Weights of a small transformer language model: vocabulary 2048.
MLP neurons of a small language model. Each row is named by its layer, matrix (gate and up: input weights) and neuron, and shows model dimensions 128-255. Each number is 500 + 50 x the weight over its row's rms, rounded and kept within 0 to 999. Numbers have three digits each. A neuron's up and down rows have the sign that makes its largest values positive.
A block is one neuron, or neurons of one layer that tend to fire together. After each block is what it responds to, as a language model described it from the Wikipedia text at the highest values.

L6.gate281:504563484555398467465518488578510478430443543552405531399551529437450519456374432481459403468590435579473542494437372561468480546474414491470482475503487473488506467458528564527525456475499565546478451546602519539499602527473457487484581543555531484518524417534538482545529499529453492510533564555523490565519635504556483500480506574548483579546539542507504498485439485509507559611628
L6.up281:533561445444544504435493524517479538390531548531514506551523566464513529467452530471413508487517388460496539439495488511476473516500520400589506484480461567494478540583461536466554430528411483423553505532472558467440554555486514446496504568493476472481439505487517566554404501524517492449549518421517475434410474546582533467550566506496446582483514474492527534562459351446554509559450
L6.gate401:517501527432468464477594425536579445569520507500508444374445473430597629510459430478460589450515546524497438525428495503454589530532507552494561479482425500576464554508461494405488499505557521600524559467524499510358554494404616491494533556525540543500522610502582487510584502500425456477481558563488539503563542542471535537542450547520505501438440459629538503552554462498524521531534
L6.up401:487534518466473478371524449488453471474584458483403504422523548506493496464505478492483530483511529524466431550409471536440516408549504439460583416480489516504542630555534449531490600498553527449544533499535482486468510554498580613586566490557438553490576538498497505520491453626530463487537486522518464447456514501525473494589538451518434493390466542643576511532475543542510463623551
L6.gate816:488466384499482540436482507433488569534609558497477450457570476455516468535508532539507456534479546544471492470552455447525518548459475512441514475453443656500514460517488488541421436530562504507510586538502552525425497436536483579482550526534554524514420569473404518562504561491494477518494533409491499507498581533540631537508479394547462539587474497512510522492467456415417487513485
L6.up816:444504544477535483503493531517585442454479515482530452397496442455545587456420459447566505489484450427490515525550438477519581529505498451523512568531542583521528442475533504518516432538527534407547535487487487445443524449506537485499518466510558542534464447584429551518489425542538531533526543466468505562500558506574472491501513507557468422401555425548493466510425531496465455447473
L6.gate857:560448538460501464508508527507506521491584536573398439510578578566446451495484508542529539435524540506521511545434504525477515545553435574551577494484452541530501490556521525495525549532543506480487484555451483472502466404471446561439425450489512441529549403532498598462485378497442472452535481464485587480471572452546528442401570565496527460427500421453474527462499459470583521552520
L6.up857:491505521526547465499541532544544427545521610608512460489568520559489479543518481516564488523555484521494493482445571367408482594412498467406485556458537455458419487482607616544538555428489470523474447497493547428557526463514492483494451553534444543521523545418565583523470552515562396407455436475477509492462599515531595448499447511511551480448519452588638595443555463400492480563521
Responds to: Mid-word name fragments. Middle word-piece tokens inside words split into several pieces, especially Arabic and Persian names (Muhamma-d, Jama-at, Al-ad-in), also common words (alre-ad-y, sh-ut-ters).

L11.gate45:483451475519557468426441547476520460458481537531527526523527532430470497508439471518566425534475448406533472497492477429445499482491457495457450511478459467348508619493504522527537537493570576513526514525464513498482432597479569507550509522557462568504479432496514400581535421534454532552448486484469483476477535568421496464569584509526502523499524446423595470438473469487465513419487
L11.up45:515500481500474483472526506526473496511504485393554508479503493480444515520499532388421464511458518515467469492624456489490475543524383534596372483537481551476557520489458481532465562477494417451444484486417520544433476409507454474523433487593527541460480492529591520520448502464464465447515420485522514444469506547543486464405630525501486544490529519521517411450630435489481532495378
L11.gate420:458492521578512495521386441442520515473543530461523492466497552452500456487517526530596455519533537460571468520459513396417438422521515482481548431489429470496507574406484503509562526490508478529538574487583433509528518577488497490491564550537516511466429492510473442423499468442441516523482419593526559481529535479460468470522511513584532557522486376503494512500559423518458456456479
L11.up420:509426489528535496469589566474394513446470630421389407515481545493479515444519435523572495565491487452393424488516502458462506452539456443425443466484495587528448505479475487537448489524481520585525471461521487448431450502532551486428505487494546492508457578517504510472546501484439426667494489476475470432443490460619446544540535532458494442430452485516531531413504454489515532382404
Responds to: Proper name endings. Final subword pieces that complete multi-token proper names, mostly places, countries and sports clubs, e.g. Tel Aviv, Celtic, Chelsea, Mexico.

L8.gate62:555494424425500466443434495417335461541492635469548499535461527500448549491451484432477477500523557485540504573412526517458505474455504485529498488488432523378579502503511527541388394448541534523428522449438491442508529468502450519512454533524497506467488424537483445533496505460571486482501482501514536435548539398464513520435520542411496390532508500470469585544548514505559433477428
L8.up62:545450477448516517488489519540514503505465569492569577465499535475583478525459433541453490570530552462449498479409494516419469513554507550523384484459504614564506548488475651381521441426454615454565523408479504500480472479478440462448547438517493474482580478503426538449526468458431514509504570586497549421486456491568479522502503597436491441450563480436510519466660504460449505466455
L8.gate88:471476421511486416494504447446498380604405592458500639481476536555457454524573526475554470489473509527527468522465456478524489514426527504435588465508541478505528443407462438480463459487541480488499378458505451608504522404549466547493495576539472560505587458518493477486499481443433558414505575465498473468500491540572484580461445496437481425472504579442483500500454503463469450448548
L8.up88:472486466475500473453548553506559495540495510470484554489467534513502522479555540396532572495471457561464520463494437513483491483459518489478481575537529482469503460486486504451372485524486519559508466508424509464465486471581524580563643428593542556606547480578582535604534512494537513438507490543496504466614503476535547550549539519471461534534465500463498468529561397480552466439462
L8.gate126:486486541558520417438452411489476423533455531517521437474456562548451481452453501435450456462393508547521490616507531445434430478486497521476452468643469559526495486518496417409455539434550523436477413472536565500501533508511472543506493443617449535546538467421583444601520460526493518510525574548443520511489638468588515429417506467504520557587587527496438508532490498480587447437544
L8.up126:434484430466514522459490429558449469519504516471493461509497518486453512501426460467450346452453545572542504474514452466460540468405566451435473532545508512550389492522492494601513564422525542493457554454501518546442530483430508536551534471487455480561525465467478528537536505483473453431521606531350533545423529523592546586521486419491518465405589469489405545473533490503529501445594
L8.gate169:509517459422569544424495530502485483523554598492474457476496504608457463587380485567409497569539499576534482459480525546475519507493474477539516492665534509412479555529525507451476517462555627547526464411400488412533564481559533404449496552556523529555611396477483526516481512510482470428508527619527548474556565503508547477467451565481604452487478515537507501439470469557479492480512
L8.up169:576518484477415518496530544491433483575517543429561422452507468526535531560506569510493487525458524399573564517526595503494449461449487458553539549571544514376462489445470595492595469511524491522528490503494541460487458525457480430582542534479529481498594449508502511550540572446465554577519541422531467453497534481505447473603348559539469466560453514493481494437436419549591525543454
L8.gate187:478412532473446455486518538447539392540402457504556426487480570424559487513530542490433462492415451474483534638580578400470475418461504504546540497491415561409530531537501605464571508458502485521477510557500456471502460444460472501541561414502412527517511485509512461575397557481481493478525531497501562611548489568408454473486503521534503501588616500582547527517523535508473394482447
L8.up187:446433518482600514510444609466448393475487440522573494499634536461529335453501566537495552473469482601476424621506520472500483456452505463478498442530561467480502491498473522436488456371511522503480431474496490539478455453519451605443469572461476419402361462482522473444534494485414541485495554541459382518578402393431450440406462540437504490500572574557520484465531524526556455454527
L8.gate198:546556513475525531491493466470488457532557546534477474473550464515558444520398486520468580484456553483419488478444521508421555466520465445586575390437438499462406458511577458516401465506559586457390496494499506513443468488422593481537519445474469470427532424548518509486600552521512491425492550513493488453514621467530539422518544531428605516485485466473475483443501478577530463547461
L8.up198:571587439452590490518588502442398462530518581508459455476432481464536411517403578530506530504525558432419438594445393500391440486514473529504584482524447506471498451530526483509559481530482612426507440513481566495570478451395564546530575574511554460521520577482453580481586497542519610466444625533444497545524508500532531467463542503498531366445558518505561453521475382554594410452440
L8.gate317:620514522487408540440494444587505521530486456520471472361586547565542537588509582453521485541486512596481481468470534459425470472492564508541518461494476576493513570487490493491606403403463532462469501486463414564450539548401500469431512473554519558499526538475436525459537520442516484399517495454526429516448512521527386421489519498550519502516451492414555531517572420484582479574529
L8.up317:504465539468553517424407473520494522490552599505456532453518463463548589602512521493454595417601497499503502470524526539496526498511507506453515447576491500415488524445503430551585480378535515506511458512480398524506621438464429495596509477578499471454536476505446494669484514449520564423546568510461443479434523475536418462518444525507626487558500524472485549502542469596530440582502
L8.gate890:532471478499434533467525540493557414440449524518445581476470471526482590516522488455537435489452495580504458477522437434425476528471571522470500427566444476484448487469431565416474454464498564530551479487502511471449606499540356593514558466424472501540530496588570539502565503481480593510523536520447454610474554549556548484480481569503517488498611490502522549562510516483483358580472
L8.up890:473535460518443513435429473532452444576517450496412500472430508500443627535475519417480452491430527542497499534494496572541474397531496451534562534439511561454518482456476519564462474496536504557588491384441512412452546568530509499441467511472536445507611511538539527554503589541496478569460638420420466449563555549499529536437365508510509539494505483507409467519517408490624496460459
Responds to: Word-completing final pieces. Final subword pieces that complete a word split into fragments, especially in violence or war contexts, such as assa-ult, assassin-ation, and wo-man.

L8.gate46:483478512497554475489477584474520445492609417509477534474549581490509463443496487446522492445604565484584528540488517437524580527549433510413481452595535497513539519502568527537527522431444517470441487523389560500428457444456524485497471525521510403440432522408490412499542453423504592569506483477419397477488641415516419516460618482495571469509613495464447447502522450463487515529438
L8.up46:467493527509514476496454501500466598486557441614594549412652455514490489487516508517495481473371419486426494510407558480473478548528447473549541493386403489474576553448580464559472499480518517425411461576472498550499539502500548468489549418473532480610466489533433534567483483528565514430482477495461420377509577500545415549572479412514571562501443566529482590502454443482523518502494
L8.gate614:454541567511475569468535438622550487545462480424485443449465478536474446450522580513501515482419476462515510521519515498517552469521484517566504472479505471487453619600511489574428430451503545475571608486468496471494550466446516627487463464506558530495465446440426520529494466575491470471436489499480515439455485463575554493498476444554479484466506564507515538510512502547440552515548
L8.up614:475436522532506471431538507423538502529562480494525533484495461464507477552435428456527473535511411437494523455529542480504525502491401525524534476584568483567592617522426536457473564486524432618466483400505379438595474454480477545549480535516456531434539520468506522532523520516511524475513468561408526490472501548497589497529537481585444439501496449527528578435534493428476494487507
L8.gate615:529578532477538490562441482517539506598484480499460453540550551524456403491522558528516533471554529412543449536461535439498474523514497519566485444518532509604525524578463582411447611438581374545493539487431372469494539424545481523447514598489430489520446451391544521476468476580571505548526419573475585452572564446607553461463519577459511468501498496552398540512533538523538517492395
L8.up615:556500460475425413550516419509463568534556571577494465512544531397520419456452489602447494490524518542552402513529481532490491551502513450532459530568550534488524479604567464471480481406485554508509513444406584528511535513466522506522565418491419504456506545459525566502474479470526560420523433485525473426420545433495580471471555602551470588459525524491518483501591589587476482456520
L8.gate726:522467458441598527523459506498592479508563432479487513480485528462480459527581516495465435518498414470460531477476495531539532503599468575524423521581538479597529571490504397508584463475535526525528526541581502532504557427530582586536437532463436459472535508431466474528455530458419411506508432591471532456517469574452442462549423464483433478447534617507542502544486436537479520541503
L8.up726:494550538451498541549517506634523444506496474524504565486545517492524470534559545453536488450510507490440510406424560516486510509645508469432427479477495473540517501499620383505482500486516478437480514424431500543516502498532432425499515438542550432502498443528565637552420486522536462563527452503501519468513549442572571441487397501510468454541391511500386465517547404561568520451507
L8.gate751:516488559481491445522446542498501478511474488449466476467552456404635495414487550542538535549459469433496508576503418563527501579480515499462473436611494583565477479482492510449577508484429486589533559482467531474514438452569477539435439518563452472489455452505499532446537519506512559478502483525476615500512416562569486524488411499528516482533512451393470452442437523573493586467507
L8.up751:495505350537404412458544544423547479576494461463492432497533534479526492527509428577577495469540543430580422400410540568567486547608435492501508484428439495535547519527547447446479561505550534539479489435464520486481531457501581517567438497506478407533476503565580498560507541593453609556546453545463434487489508563601487529446456492453441397554475531616476532470523481505591559542518
L8.gate752:521413520457480476482530497556523451566519534526436475517548497473458424460566464543460422528496463482441531489531556556532421625483486549508521525538564485463384509469414520354460559503568480466504477527547442571460588456521445534584550418564597496523463603535541433458430579492459531435425468518454505457381470520500525541534387541529490545473549492439534535446562466569396410525525
L8.up752:511466463597525362511560435598549455575556452576422491478604427465453498528525545454484537528563519486521574445441516530479435508607517521559510510448531497508508482563407483399517620501380465499484491518474439491490639419532419343496526514467427494463504453443411474406462499483551516500458535430482441501511447483479545501488475471492516465439465418474439582503530415461468549482424
L8.gate808:522392533397437481543434559484474561477621442549513421502469495498522442496467605501559520365481475540515552553402512493503502539518458488401523444559461492405507515581601558456459452586444419558541437506424424545562499475509480464484597456468513464505507565576460468477457502542478537513532530452437449497575532469482657556502486557483435551466449402470425510548447535491485493491466
L8.up808:476423541483486431480466444403430538502531409464560489477563477500503484534473437492539532542484496558507484485508491486553490471544457502530525598418420471437529485524560589465459428454489405477524504432447438493521491525480514515508504473440575564472527568481574514570418462468424496457609438467517438441511494431452515420480469485514488430451483378452433504495481487531462519591484
L8.gate891:517504541514486518433444472516548436500431543574458586474445594525539438491419491387535486556575546522518470480526440528492462612567526505506477461574456590546547469476536461531432485427556444414485553541477449483482464475469521542502426593515479517498560585502463546455542512482470475342442463515441484475497654523560477497423481483498475520503576476483493552506564534469545452586452
L8.up891:497531591532502500508560572517568510631516511599487466489520489480491405541504460440481523489591499489476509586511539590542491487368555381542460437563535541510491506522616499465430546487452430410522487542438475558497634621502514572527489500499469508563517486486526457500598546478461561456511445550430469498430509511550447552448515619537529473498513506547400577479444491543605455558580
Responds to: Mid-word subword fragments. Short word-piece fragments inside split words, especially South Asian or African names, such as Chandra-k-ant, Prab-ha-kar, Abub-ak-ar, rear-n-ak-ed.

L11.gate728:555473499518497561422383511499489578455489482455480519469443518508519459450531624540530412521513507507496500484514439461557422535419445458465456467479500548441502494415548418472558464539456415561506542387552489485502517495521482458438443505523440463446521518555530488508510400540537452576413614540518592484461533470454409419541447553575534502426453501515500463474463473508617435468466
L11.up728:624497471523501484501483561438402523526473537534491467522517508430464516514530561393462548444449531432494463486503514455434406500493620485453502478463552485463513509464678551513513440437477568468522525491465418402403443520493448536447577517462478610479435462518537482561519420480429456506523542491434590425404500482564506411606541531521483481439481538429490525524526556488529501495490
L11.gate813:512473557408506408451475430507562546584546528478575437518566499425549487589484460568564523517510437444600426529441453534556458593532548521472420451477480440554534447385548415446494503486608377484494559455529415489571461488486393485520476539497490556537517488463523431441519432479456485462537510486400526516559514508505543622451467522512398485519555469480494541482496508481562470464481
L11.up813:477547502480574456453584457531466500508491524354458542470415435456471415482382406388505492456444528509504574518469520509427559467550540434435451477417464611555469592548453633534554450557438507514482507405474469501528538603512485442547534578411487473491546508567582534608498469527529444514447532570459512556408390494504520534595512538516590493434539474469485494543562599503600467466522
Responds to: Abstract noun completions. Final piece of abstract nouns, often an -ity/-tion/-ence suffix, frequently after his/its/a, such as success, career, sever-ity, prote-ction, grow-th.

L6.gate139:526477476535548514419507499531494532410467531551512466506592542486481480515459531523562438568521510475493443385518510518527514531519519494568477492545419533458532598449658486470449495605530544522542415509533455460527500502468401534529573506518471512579547542503536452520482550502542476475567400547499507437537458432432439487470543450470503493465638436468544483504518555532582482424530
L6.up139:482559566565495502428483594481504507495475545451468514492530542502459507490479513509467571519602558426513517430463519491429534444448504400495469435507444506495508509549617569535468472486631599505598480513444437465500506458470413504456511486615479481435469406508577446499507570417525493507491426546583475478357490470453502487518433500498490476500458445561470465506559531479532516448458
L6.gate264:496484470526449529504469461559521423461470473498541472525505535591431451454549501446588492488525527488456382533549477495517451504557545432479443535657502520516586501446500533505436535535439440526537575449480444501531451443555429511445558583574551451449569466486585531499493546506504498461431473613628470458511475479495496431363486477517520517549541573482607567527487569610503508533504
L6.up264:538560452530432473409524558552472508436440580521494576593368534497371455453504445531417486381556552499469466484510423432516515468502621517531580480591497522446581527562563528518553523456523515445509594516494441405531538537487517484440533409590537419435486394443523487563531609421509469497495475520502549528591563500493443407427442465535554489480488549517546513492523519540476550447514
L6.gate398:457488488557492493650447567495494413416501435486441483477499469512522490523471568453423507562460504474470437436460585538475525537547541428567452506533411583458552500510484473510370543541460511493536470452517463506536448445439427524457481548593485539542418520407397460631493578475415480547406473572492497471465467603479511507566479515549482492562466415517495507468564498539375458358478
L6.up398:480529480502502478538522498462470434528462520440617507489513441570549503509354441534429484511563440501505500460554503564499453566542565470508489409579429578481570454463495486552513484470517514457640441474554424597558497403472451498582442528568496485525464442511506472460455577468516506475429480471448492455417506521467512552481490472563527556416603521540548581464463496468504572471653
L6.gate890:516569474611589571449558501534564389540590402574506514480488460478436561535466491426548537470523509456499496589522488540467445557544585559471468421528471564488577381451563498514542505511531420533559420473505578522532504487460480554498509553482408418517435494520384478519546549458604536463457570460593446456443482503535481366508440535472446532397422555506383454525546563447509459471558
L6.up890:552572514527363510495485482501474459562458485536524519582568427451442521404468483534517521472517387561412403527594506534520518530510564566427551435427476527578544453552532494453499493557526519548592505485441402427439453461571466495443497573467536572499484519506476489502578543566481646513452515441500544552413480472419529401449525469506473495456404524504535462512515448472486518500500
Responds to: Place-name word endings. Final word-piece that completes a country, state or nationality name, such as Cze-ch, Massachusett-s, Louisian-a, New York.

L8.gate87:523443489472407559523505518537449519515515543467571402447413463404535533502547601522536493520531492432509458499520502462484465511545444594454578476409516502529423608465493462424516513544525409555437526549404446543522520647501577484617446488519629486469504480474474582472516487482514519475491384489488556458492442537531424528502469511462569483446451494513480505413491509460532423510542
L8.up87:557502514514526458491516507573545501465514500522523412454525607468445501529468448494515437452425492509501542392509494550494590509394484417498557479488468490566449524486519406600450472471429457539624538509564575562540566580434522522531481557481515535391511433549491415446596537493468532479535524554529570502493492525399540537477513484460522460580520471499454556457488529492365410475472
L8.gate202:566551552420482428561532582459573596520590476458520377503399603495519517533504474525481446549549487445459523450388483537549560501525521487485451497429460549441554528435414421436494452490563453467558495499506509440598475575428554485533559480497496507527414530430563380543486561495524478608451418462497449475552532519527587481465552511495469469558494406438497452470510528481478445448517
L8.up202:539439501458581509523486546460587535465574478539516480502388543490465528498437523552657481523491483422470489568587469515559454429483493508560520493490502490555493546468520484506478504480472462601554485471493568411589483527429513467556444556551500580463488507414504431474474485516480512547610515479520468469524562527554453489468378585491486562534431488453506522489542477516426473438483
L8.gate300:431419532393511446532449588511582587531448500548439483427450570471462386446420461499506489503530554480510448545405505471513494526504544540518452455512498474570562489484473483550505526492521555462528550502483518470514471500410490501522496550505537536548473621460403448569505479535419511453513423527552560530469511386548537483560492450484515467425499475520501543437484555541621448509558
L8.up300:471488630530418472557484494419429544409538526475474457479522573517473512486568497493344446549480506551482487556507428453547516475476440576532364505441505463487590537564437455484456471407583532494508503439472609414512479504591484484547508516526435451478479499487464510545464516543477532470565550545531577504571464483503449570526355452543563437547494595513528520434452576517517510566553
L8.gate608:569412537552439455476544482431448503536467463486499533528569504470465479410465531468447431567455445458464510567517472535484463453523537560514467440626515506508532432461550457503410516468506481540500493369556490490552475560448486588549535509449489523448429566587514537464494526455518430577482470580502426415489519495515517448407413478471484472546530483556479382474504488440512505435438
L8.up608:496581462545593461516502494485410455445441493492446527508540569461598496500492478553463455444583482463518514537450444504560477441454524448564593534590375537461478542552538408514480528562511466500513506544501494547515540579460413547543504568539527593500553426537458478438535549443446524579524456530486534493434535515521464502471480569551498529581554520462548437581390565491443505529542
L8.gate622:654543532538458550505518494405562502506548508476594419464487464436492455531462481444576460457473472480412471435615476558446479462429526497448530485513502472523493518510490539393545520471545553485514516615517506603595466579509464529537532515513563463450455603534420523416485568431510472427486478476523474465514522547524523553577404416567505464471508511557569517468417458491522491432503
L8.up622:466572488490570495506564408480522491464543447514443513441480376501522521488524510476501476463477546523552535530533525526427493426409514460557556473572461425500530502462516473605490487386419516470618462546518492525469479568470379472503522467524380520533577539509478533519523515434465547633421526555505577512425549474572463505493498458512441529431548459518521497413500552533453421518481
L8.gate758:485436522570533500495479390498477550444486513433495571345456457539485543523529505503540506499570566384513535514497393487439466575494536594563493500519525551392471526513481508489502479376550576568458561463393447416484492420511568436571467536512519546465556504523454508534467486355531416554482432480500540441507537449518516374559490571459437511464460511507522468526495552564575522471634
L8.up758:425503593494420504478467459430599551503548467480495481547483498579539423502618499531508481493527535418433499488542492569455488425467493503526543474512510464462560483472481537462542468449423570539470617478505569572589392514514526518565544523532468425468620553498523484467485526484475419555604519598485564588482530434498538487498502536504511505499546503450520425481420468507559442542359
L8.gate953:556400523577477550430566546467467454454559474471561497549429560568514485472442530594521510513574637487405488470485516439505501467432547547521468482529537533491464503526462542475439440524545525513609482427482570484502463455441507496524633549545492529489459483477507412508602543546475541549532396576477566487530528490541364505589457571468519499472486489395590420510599529481558492634516
L8.up953:573498500486402464480443611422418450579582461457437566464430507532594512473425423519509482487477521573464557524502497467545495438558525394574412479586478553472464514467471488487455541559551531547501531514600534469538474467568541538508516444430517528543518498514468444495526479553484412499494432516554567583489506523472497467537575565544526463514460550478634573434516614456559455527511
L8.gate1003:584494479507532505496429513462530417368508535486521459481511570458516540477469519447472543540556540506427499497531516509507466459545455575430548423594439582553551484397537466454515511478428449550537589462477520509522480536470473474491450516464523519499439468471533367547504519518526484556518401465467512475448489542512465490548603513514533554458598433504481493440492514453494419478485
L8.up1003:464562487444574514523429462514505495532487510536551511493531428475544484496452530524547522560438552491490440482465564521499514488448497636567460539565488541466585549295511486597500534449573531472543566482488514443574392532422597470495480477519444611475454454544528451521581539502565552535422533528458431481456457506524467489463534415427523663496561512495475515521508483487502488440544
Responds to: Place-name final pieces. Last word piece that finishes a city, state or sports-club name (Missour-i, Chica-go, Hous-ton, Cel-tic), also "College" and "high school" in biographies.

L6.gate58:478618585473466471472466468462506486534582520530456519540435520412494519575508559439503515453537550436482617469433514427487507509527514545505497523550438463539452489427525467523375472475575536525547512482489567434451515472476496454551476493487463415515523548433516494540500567501542451560476558458425407527567480605494563520451499432455520554481483536529501550404553487501600504522492
L6.up58:459444554570506474518443371528560378483496454466506444491440486426545491449587495431440491487564570460575505416459496431488550500572569546456479563439611535483473464423514517567408463460505555466578485550587552590508515526463483453483516479399438531488459544400491465519542643473524503450513496469411470483470529503463554466511519429440417550524484488512499450552511514547551434580500
L6.gate466:478429481420545548465441471505508458466545428493565561423484512456527490573511557579438454568490433553473546497522510488426549491469572585476549592513482547582502475515572472512482519464540497486462392594451505503522421474423480404441460559564443454483592388493455437477500548462487518536439519536462406462486530518480488532457582497562472486492525423566462548575470487481528528604554
L6.up466:461495512598516509534495486499428496535434510528437495520553454455482501446577493461483438477424436468447451497530430440450635475520569439530521426558425513513464495392501546483404560502498542479494493494585518449484584500496430543607537528463543443479573439492534504509479502528517411520476508497468476519612512611424521525559461482438381486503521580544544486526521495664478380542457
L6.gate831:490513502536518551477498515449467460470545510478488454448446468537421562484528621489465450525524474395483540532444480537434509466559576518536442510519542506484556545451531462436517535439542529560477505521484421476441458579421530478485502437526405439458498516490471513520496533551397512467502499470465468612517567548540515516471549554432462436505557470576496420564572487540540469360472
L6.up831:587487508585490594458553508549440490557500547543404509524446480529421593514542529511567512507487433444521548445513449513356482484587542480445533501522499546576532482452502424527411464585615522517520484377479571524470510487657545480453456440516383435462504577439558503549633529498546581569538513503516424522576584538582523507501481553527507444495558533568482477484560552535506376557506
L6.gate839:500465541434475484515479300441465525525495557501527525572465455489547529526457553463504487410476484549468506545511515479485523535532553545521554523519462467480532605468554526547460450514502496534535475466523475541508498430508539413484492497493533487546582423535463376588475564472473552431533480506509517616489454485608535450497531483460567473511500436467483454499474555515545574607441
L6.up839:512555534447498529438485481538506574557411496449519500526429499456592552518546636559546497528462487513531440498519546430505510547518530501575539511446553487443515647545589503528566544462433519523499393607590521517542490420534544473446486519594444585466539473555471510504447455490499562472450485542410543638464491435547513488419512524479460447406528479497543537436480512506563542636549
Responds to: Word-completing pieces, family nouns. Final word pieces that finish a word split into fragments, mostly family and person nouns like daugh-ter, parent-s, husb-and and chil-d, plus others such as corrup-tion.

L11.gate299:557499606439510458435470522512428460548513472626445610548552475586536396476478492431531431487569501525483512461492491505548492400477484442441509500439496524495432470458534413474543484462531432451537530483459425443512547423522537540491386503437457440554538494495555574518500531541485507386516520516463447518410540423526416517471547528525421564480487526596463568471483562514445561535432
L11.up299:495505573582497428498465602533542532558516498617480574451492549485543454540485421404442485449609458554529459512491543505561489496553486516528483500475478525463433536497594492413487557483516467390564512545504472492427503433465518579529449654469443420527517471542570618489548498573541482337518509493469485520472515454570519458461521557519490501408532541508461534523526563497498540453479
L11.gate559:520541533477528435413466601547538523536502429566527546498564539540430494522530617462519468416560511606481629505489543533505467523491494536423458486459476426560509536538522508545460495437543521465470528402489431483528518425437456506515490518476497482465488524525488635606474395519511514506458479485362529532551535491533471466533513556515477618485441524582543447447569443480449533384473
L11.up559:478398491514547465509554492485523466442561502530557489483474539479525504525574422439454536507504478561570496512473422581505541522482511616569439461487497417580411545468484498477523556471484515471445551462464446449410399585520530555432546554513526429474507529457475655443484511481506471479588497481440463512482465466612526564396553646454542505499463506423381482487546427447556458519624
Responds to: Mid-word name fragments. Middle subword pieces inside multi-token personal names, mostly Indian (cast lists, singer credits), such as Rande-ep, Anur-ad-ha, Makar-and, Raghav-end-ra.